Weights of a small GPT-style language model, trained from scratch on English Wikipedia.
Training: a variant of Adam for these matrices, 902M tokens.
MLP neurons of a small language model. Each row is named by its layer, matrix (gate and up: input weights) and neuron, and shows model dimensions 144-239. Each number is 128 + 32 x the weight over its row's rms, rounded and kept within 0 to 255. Numbers have three digits each. A neuron's up and down rows have the sign that makes its largest values positive.
A block is one neuron, or neurons of one layer that tend to fire together. After each block is what it responds to, as a language model described it from the Wikipedia text at the highest values.

L6.gate213:101138098110065176099128090139176110139130047137131119137135127133120096168118107074130146141140047124151160163088149171147107139123119143156107183120112136176161106196127120041183119155093129106105105099117143081120169123094093188171122122103108108081129095116123115086097134142116102157
L6.up213:154178093114177140095171165141110137128156126125095112217150113113166131153087131179133181134095120131170122132079172138056175156125123140159146149107139101111153157122146148089105151161132156116118127119056179060112192111127090162161132193161142112141131131112138099162092138131099215106
L6.gate256:087097211159138071173078130113203099158083134135098123153141172181107201131140114055164121136069183136075086155184151128145059140134125120194124110097140107140150149094085100107155157123122146125051108128111174169137129129133104132112070154106122079097121103090163166117115113118151159148
L6.up256:125082177077161148130164132089157130116090104102121067188127161107088136143142126141130127184088141061087187117140075175145137116172065059142106096118128081118155133117148192118114126123109128120140111130123108124155167111166097116119133160125144158108188133109113112146204206105098097141
L6.gate394:115164142119145155117163143152178162074107148151125084122091120098153072129182125115135152183061043079092091130083131109105153161202173115117125145152183124096131160131157163129126109149149124132142137146094159121111144053085110135149089153121086084116171121117134142065193121124151234127
L6.up394:138147144126119092111132127154113149112101164186127157081133121142102177094193137153150136117128097083134147162175153131024196174122109073119145120099125112160129136143167086136146141120149074120139116106126123152126131029105101129178151072175092093139108159059050137132096116145102110090
L6.gate398:091114145205173096075167202164140146108057132081130168176159152090129167108106169120101174154126103160128109085131205105077176151106151097130151120175105070108066112140083111053160039146059096123128160156140195096082173125119205135155148131117127135154088110069137152127050103190103137155
L6.up398:146151099118151101114157112138114113113093104120148176096169160186149153150141178087148143079185166087120062079116147140131155173138161124069168111107171164133156208105144126176125066148134177111158161171128130069169169096157157136145113121147144166194183098177109137075089093118122166124
L6.gate436:137140122156126106086159121158153142119095157094102087102141093139109120119079140118107083146115210133094054147136162126176135176165113081160121128121117160156171131086125138089129123158077110153128177132134169127131121139101137144139145117104121140184124125143132111140152075109135129108
L6.up436:123115165143184187152131088086159122094130143118154096154157156123072155129104146086108144122139114137138092100138134100160108044147093142133201108076121112143186122110067161158131129117108103134132123131145160084093159089124096184159133137077138084093155116138136153152088075129144183118
L6.gate474:201158120135175074117123063114138108085145141105159178159148081081167145133145156084150166168119093074145221111133113140146133157160133186131111078163131210103114129112112111102095140120150142121092157151130143138161099131116135138171097131120123141161087060117095120178144155140151123097
L6.up474:140132162122121092141174145078102133113106089148131161157126140144126111165179109116153069196119162147121141116079170141136145139127112176136151086133166149071124110114112132142162162131104087129183124098145124156123162151125169104180145119118161179178169088100114165132185172088135135082
L6.gate502:123183171155157045104180144098141114122096133100119127100101136093192112196157056153177080168054103104097134122035120143124129149177107097166095100095152157166126098143175160152126123143090133101107154120122145139120094069155071110106156123126104067084169146131162133156117159136078203139
L6.up502:149139192117220128128090095085159097127173096095145119135145077093139117147134185120126144172147131082148116131109116098123155107169144087162072138084135110102146140147135106116141145104113126141122164165171114115117119085138122109133125145127107171110096132163175149100074139119133092110
L6.gate543:147151118124184095082179134170100113141113073082143177097129057092166144131147057120171152116170110088130161119148183106143142142140094145114176149142148121168167133112138120176080104123114130111135140136162118094130116094065159164132134079104123087100133150102153142124153119119163067176
L6.up543:117139092160175158162142127096127208125108127068146185116121095132046113101127077167118097131137157087162084092130091159162097129073119088149147109124129146181140120119117110142124116087130121108153128149102113077180176070139085162189146089108155059128134059122062141116167147119134171137
L6.gate595:170203132101158099127131101123160142115118152121112086103087116140111115136140149117087142123101124116122141158127115103095107146106096152139073162120111062140124183112161134087132150071083130154181125138126164101124126143205148138172154159113126155113118082116160096171148162143061108135
L6.up595:155144095116156103089077151078200115133103119124090166150169107125121125118223130108161124143153111122143113136131145097112103213098115141090130142081124133100063122121119047105154096135095080131133205118080123144101166090091128157175149099140082156128162076165103111148115135145134161156
L6.gate676:167157104151185120123136197154159169080082142096122158134070105179085102169216134127111175134107109115146133102091150098202125181088082110089190119139126126148124095174125147122204106145108155113140114143117128127103147088153132113195113124140119105110134110137135111110122170106081162137
L6.up676:118148159143130086109138089115119090169130106169144198158133176111068187145180124098156128114076139136150134167146159179133152099082180120107067140125153158144132197167127096103078155031118113099120091099132136148134173120102152126170104142115096141159095075139112164164111158094124108164
L6.gate695:094157138108106143158105140145131186117099132070085177122158161158086204133115132092118163126064120135146148188084101074174085117113126139162152135074153143127099151161096106120155095151118151154138125170154116119120090099099102097187043099132124080109135105134129166100156071162107130162
L6.up695:130161174123146176165109123155158132156119154149119113146068181109118095089100131104125116160095107048148165077135138088149114103116082187137166177120122094156133128180134114085179133134092195096142086132075112117113136176148102135108110083150162106155135174107101148094140129143114147110
L6.gate719:116147122115103099117097107130121058128113142147154214088065100137201124134156098162142116140086136112135206140106112112127192092082136126135111130076127137114158125139117134101196103193123089138153104161148132155094162044172147141101146096125125117088113115128135140120136153103126154169
L6.up719:132155169121136113122097171169099127131183205129157176150119069079129085109195099154097142142052142086148127076144155126038134112119122219060184145133140149121106073115116178162146156129215140131173141094137101098104114068165110145155147107137139158057122155148109160093090167074124098084
L6.gate837:130088102174140092168183141099181053123069136167133154104122134118134142155121227165168142150105120116099153156122106036129162159200160125151148092082173103122108176164091118149137137119090189142139139087144179120105151136098118072126098110147100136070153118081102149152186079150071099128
L6.up837:117150130139146195139103081153160140080114131124099135190138150118041121043128122162115141125098108091141103171190104127116063108103166119161133098160179158145137114133127134101130090160083090109099090142166124144169126100087178102098175202136105155095127138149156156085121106099157178131
L6.gate962:119170132210097121121125163135104061177165152116112209133102168189144178174145142089110127128161168109086180096092124080161182134092143114145171135144188131110095074123146126123171144120141173115131085121134144161105142070148078139168116104136127115092091132097115160161135149084217143186
L6.up962:154075149091119109201153122199069162169138175164140140079099175107096113125190128110150139138095155149099089147158079128157144130117140122155177143125113118113115118115086099153154102141128138160122090154175122175152097087107121139143108126183176161114100080131134098102115176155133085162
L6.gate1014:138154160154160128147143147075086173139145177028091146117086112149159119148140123131175126119130158122147149107164181178185157190122115151161091148103214098160084078114128157141175151116065155167129187154164132152078108150096157126161095109105095121107159157109120127147129118123117111135
L6.up1014:119104140144116087069127095140140101131159087201092160151136171169080206087123103138157069136118127106166138176073096142164102172127110135098099140199142130138110167179116120171125099117157094095139130099115100150175174141090121110113122148115031139177084132086120111151109152139119109116
L6.gate1016:101104118195111118084163165111137175178111081170138096192066126073129130080165144074171096110148055114077106098084108119146180138123099156094092096108151087142148108176109149154137150134147123133108143131145137176131114116116114172104137088088081097083097126170143153171204086154185120129
L6.up1016:174151174112179141112127140147173082148119158189123101143087157101119152023138108105167109094119093116143133145108182167122137142032168122163070128098092030121156154187108125100138112104116105183036210099174111123142158148163145135131131160140138152093124079147117118120081136100164096131
Description: Football squad table tokens. Mainly completes football position codes in squad tables (FW, GK after F/G), plus career-table colons and footballer/club words; elsewhere scattered word-piece completions.

L8.gate540:096099082164150107082068141130136105131165108110133142135177124127118106196157060145171120141102129100078110042130136155135144179125158082091175114129152081131084124126169179188169055168091148120066123092104182127100115134094110232101052102103116133160115142151161174109114087126123154086
L8.up540:118100086147196136109136131133135120153135084112148200184140132108134103168115113142169097128124113153104162133123118127203122153173142109092101127074173134161105156088127134103059133155066099111135130076156121139124172122126162138164100174178183177176130140075106133183170087113139093096
Description: Sentence-initial subject pronouns. Subject pronouns and existential there at a sentence or clause start, before was/is/has: "The|re", It, He, which; also "re"/"he" fragments inside words like therapy.

L8.gate376:122108162121135143128132156102134100120110154120110158109175145173155095151169166120101141170098131105143126084105153153122132153091121156125161092096138142095120095145095100111148141149064138149127081171047173124141148112111169125165084083161080072165127092093076125154114148113143143115
L8.up376:130154126135127134141179127154131144131113186123154148178138163136107122047100138084125104091106112085100105150139151107116140168130166159112141099117122139098087122104082177097086107123139143084114184158142144127129122152108202088136188129113145157140083103133118138088141098145141148136
Description: Football position abbreviation letters. Second letter of position codes DF, MF, FW in football squad tables, plus weaker hits on pieces after a capital initial, like Dr, DVD, CFL.

L8.gate572:182101113182133065162156151076143106149142125148138154093196094209110184090127125079172058163163112153141088092193150061124112156113158130138134126150099127123126093135137172106118099143058169117089201134107129121126102117120178147129016143144104129118072076151124129101096121139129098166
L8.up572:110115133135129120102146095157133127143114157094102151063166175126059154126094153140174113147088083122132169184154106125125154137098095196148149121097115165099157110094114079182138104089104114179117138118166110122130097190143149105125127134084206100191110089052182120155106150111185164109
Description: Predictable word-completion pieces. Middle or final pieces that finish familiar words or names, often in music chart and award text, e.g. Billb-oard, Can-ad-ian, Hot 100, T-ourn-ament.

L6.gate30:180107152116099098134109096094136177119135131147127095120131096132197141133098166124045090162105171164119087123131159077127084195084096108129091106146117145069086065135150114121116134138052173142148147107120212072104148136103129139098113133150110074174143147107138019147102079122120144112
L6.up30:183116069088177100156111059137097124107116125166114152148143095098134131115140100104112143215109149143189109113117126091165132146088120138074048074137109108123099113150133095154141110153101153104079107115196093086173113130129135082083101119125149188120142089118121108099102164154150146172
L6.gate221:079120101135117098146164104112205111144178114068130164140177155111133126134106121200162130153120135131081115090132101105119092168117073104121129108164122137147069071125129089147098136106084186103155106111162137101108107088093113179081145114129136157152114105180105075113154142172153161122
L6.up221:130096151133130155150163161106165117141100121124078141104139192098145160131083160106113139147145158128119103141167109102108130116143078128105130082152160136107134111126144133157097178132140161138092108114122175173151132172142141149099100120156123112117118189159123123154186141123146105137
L6.gate235:080117155109144129079125070071124129166113111150106156195169172176200179117193134150170134195146126155141087144137057127159122098145143118129157157138165071119119107174120152141151162128101187099095077106135128063109140086070121158098120141132067133122113143121113143224110142168161125147
L6.up235:149087180140113107115128119131148077158059120053069157151194133190184173173094120094167126140173161042146138107168119134133073106114158115129119128125132111143116091109108099152152124106052149094136127134142142188144132130107092139092090145139162099178106136151155124096119105135114144105
L6.gate293:107114137150012139137130104178168176157110122133107129112122086109151158189116129120104164107135161139143075115124145081109120191150121104122131159122122150119154074097100092128151156120108171135130159108171122144111083080149167146131184089176099125140062120125068145121109089157157148197
L6.up293:079138126140096083109116134118201092133102131163187140116166176108101052152185117135160162082111082138102086146127156098165102139163109125100116154185097164100151095119179123094116095132150127167150162134129136089077151116075155123154175172129134127122121115133173111112112094144124162148
L6.gate330:125162199125117121107136070160178150097155174165067069134165132117102133138091067116212153104120111132156164121131064110099132170101100113130192066080162049101075103130078145130155108194157121088136122136153158106167190112088107127175108104140137118114083106237127097097117156132121112155
L6.up330:134214146150109117175117143117123191145114118134126096066140092175089192067141100125148178094146117173130137135092103107190064175094134111112141100144135098159119097148077078114123136113130124099155049175114147150141113132181149110149101145124090128137103136137160157134119165120186117161
L6.gate484:077124143144120131123122105143184144160126074159076126121151128098114108135119093088129125134134113144152094134121181144166098188146077111095192163099112117111138081129157072155147133115090106072135160117133149134142150138086156174138078112119087104209073130137175140127131166137194117119
L6.up484:094097112121173139113123117119108093107133198152111102152133061163184113169138064120117064168098180140147179076076104120118156155152126089210135107110147147165116156132137135106142117111120128144103203134104137125142100146140157155100097130139120168091083116141102084133128145155143147056
L6.gate490:112109164128158169123106151118098145135111129069102157135158112140101166098110140097181169113139080117056104177119117138067091150119102148109097104197130196128129157125168067097146136134099119125147163063132170116051167103167084183099065094169127134134128154158177063134127123113158088098
L6.up490:116092169105120116110172120098099088148104144119121119058147164109144082103063116151091083192135159148115142132127110095142104138091103076161040095089136081117075131161174116180163093094111156149096126138125099141097131122138187134096087068107140162110124113116135070147160122143148124083
L6.gate524:115130129142115109100180143113184092113147099139118115144158164129145117127162184135164104172126165115092139164063117086122161184084101096099145149123161196141113119092107137184096133137117148107164134142134118137122182075073104129144105162132094117167129155155123099116130098150145114138
L6.up524:160120177161177136193136060151139119141176138101136106117115156101110109154130118093134107127099161020158098136103072086160129162165097153131153100085146172105093115133106050094149156140159150159127115075100140136086224162163121104113156056107145095096104212082145168156126133124116082122
L6.gate554:086068120183103151122171197127143157099133172112108162177167163174126136131144123135116117153119124156101157122066151163132131153118149154126156102142121127118132122101095106159059112148088168139134141110120123185133158060086138148117081166089121121105053115109118120174165111174146057092
L6.up554:194151105127121140139121131145171173091136112124143088139073112127141105174108161143130136147114154172072123111103144098142177105112148129182083087139146099176112125181090128136084141142069133080136120144160122113162156067072144127097084157112122041034106123104109119105185114108099133100
L6.gate600:127134104168112088132116115112167114171154137122088106133141146103104096128142172101110165045070139153106170062098179113061127201137096132057216121108100131105142093144062119130204116149118144160114122139116157080106104098101129151118103102142132068163115157138068106122066135132145145135
L6.up600:140125083136113116146120071154103128135127115101113188106149168099150122095122105109165097124104147170115136074185101143119093104085172125079159114066105157130072095121114130180125149115100085132149124114178116178117163138112117108120115143203156124146178115139157134182135174161116148137
L6.gate630:129060068169128150129077107157155150139133140106074151089149093121133164196098140125152133122120095194107132152111124156104129138199093092076082112132120135103139119109205103074123176123125160102078119141145147091136117100100088150155096087138084143162097117138122063098125140134130143129
L6.up630:092145134098144099166091132150105114122085113107145143105163122206183178171094120153173131118137078118134125129143113154152135037117056120148081109192126125133107174128042151085176113138102134137161128131156177111124152096092125091108147144030173159158088094146121091137116140164109149148
L6.gate734:164103103198136071130136106142130110113174137114085118129132150151115142122132136176138083139080101183172098156124077105140108131157095181149120098078164157130092156123117133169090100129031156123126110105100126025108116130088125132145106169106170130159079138173071093136136151095104128146
L6.up734:093118117101163128095151151132161113113089195081094160135114142150141160117134228100184225221179071140161073096135142100130141144100176140181183074138130147160155100122052128121110130130169116127091121140152148116131164111142158158152131136124131151142112142100096110160117181119137146105
L6.gate816:125130165161086093146179123148148121113146164062108128119107158200126095153115108120108130166100168141113117137163129107117096118087066116169052070124168175113209084139139130072138107146132174087140125135077137079067080088129183194171158146117138093189132091171126125091073111106081097126
L6.up816:110142171112121181201127128123188110119133139111143135101127112148100103120116098145049104137054179094110106062181120119141099125123091138163110107136108158176145176096140145047108048151167116094180192144108123123131110131145119122144166125173163087150159137219138097045118106088121118145
L6.gate829:069097151161120148145108168066183100134128068136094137169164100193164150115185159136171021150143181103063173177113091106189135186139101070133137090162153143137113124147104113119079157086121124133116091130131160129088126142096144133097110128184066127128124076138139042134152116142081109109
L6.up829:148131156151182098080182141099180159153178157148139101109129117129140137135081160055179105142163117060153134089172091097141049113121125211117131134161126097120131047169129106203096148141124103074112135067132166142122175177097145148101126152145156147149121191139095069128053114161120066072
L6.gate952:087148072172062107107187183088179080123123138139103135068110079151208092147105082095103109057186135102078129157096123146109145177134157101149134103162214137040141157139172079164102124135110154146129178084156118144091092112118211139127175117157140137158089094138100098143125112167079135199
L6.up952:116101135099101142156094166119146130155118111109153000095106135116145115178093134132114101142151217111115112079119124147128163107182047172149150166069129127132077135119142116136160146118108137123137143084090137139112165146149128098135093159126175088087159163144147151121143086077124138149
L6.gate972:167193120198151128128139114065148141133154114130101140095114117137143159096109174113129148131238110147120114119132137103150102182101103129101176074195142121135213101125164055157114120158123098119117114138152154118120096141117160177141152138118091144091085108109094092132095109063118156200
L6.up972:079114124127081111158086107128163080131136133141129168132047138108096142088101105098150146146148190192140100151212132116143073080116113178127107169120135128106096131123100123081149190088080128098144134097123072168125113138115105121181154163100175079148205155133154161135109085134178090116
Description: Mid-word fragments, esp. "chart". Second piece of a word split after a short first piece, strongest for art in chart or charts in music chart contexts, also air in hair, ain in remaining, ud in Studio.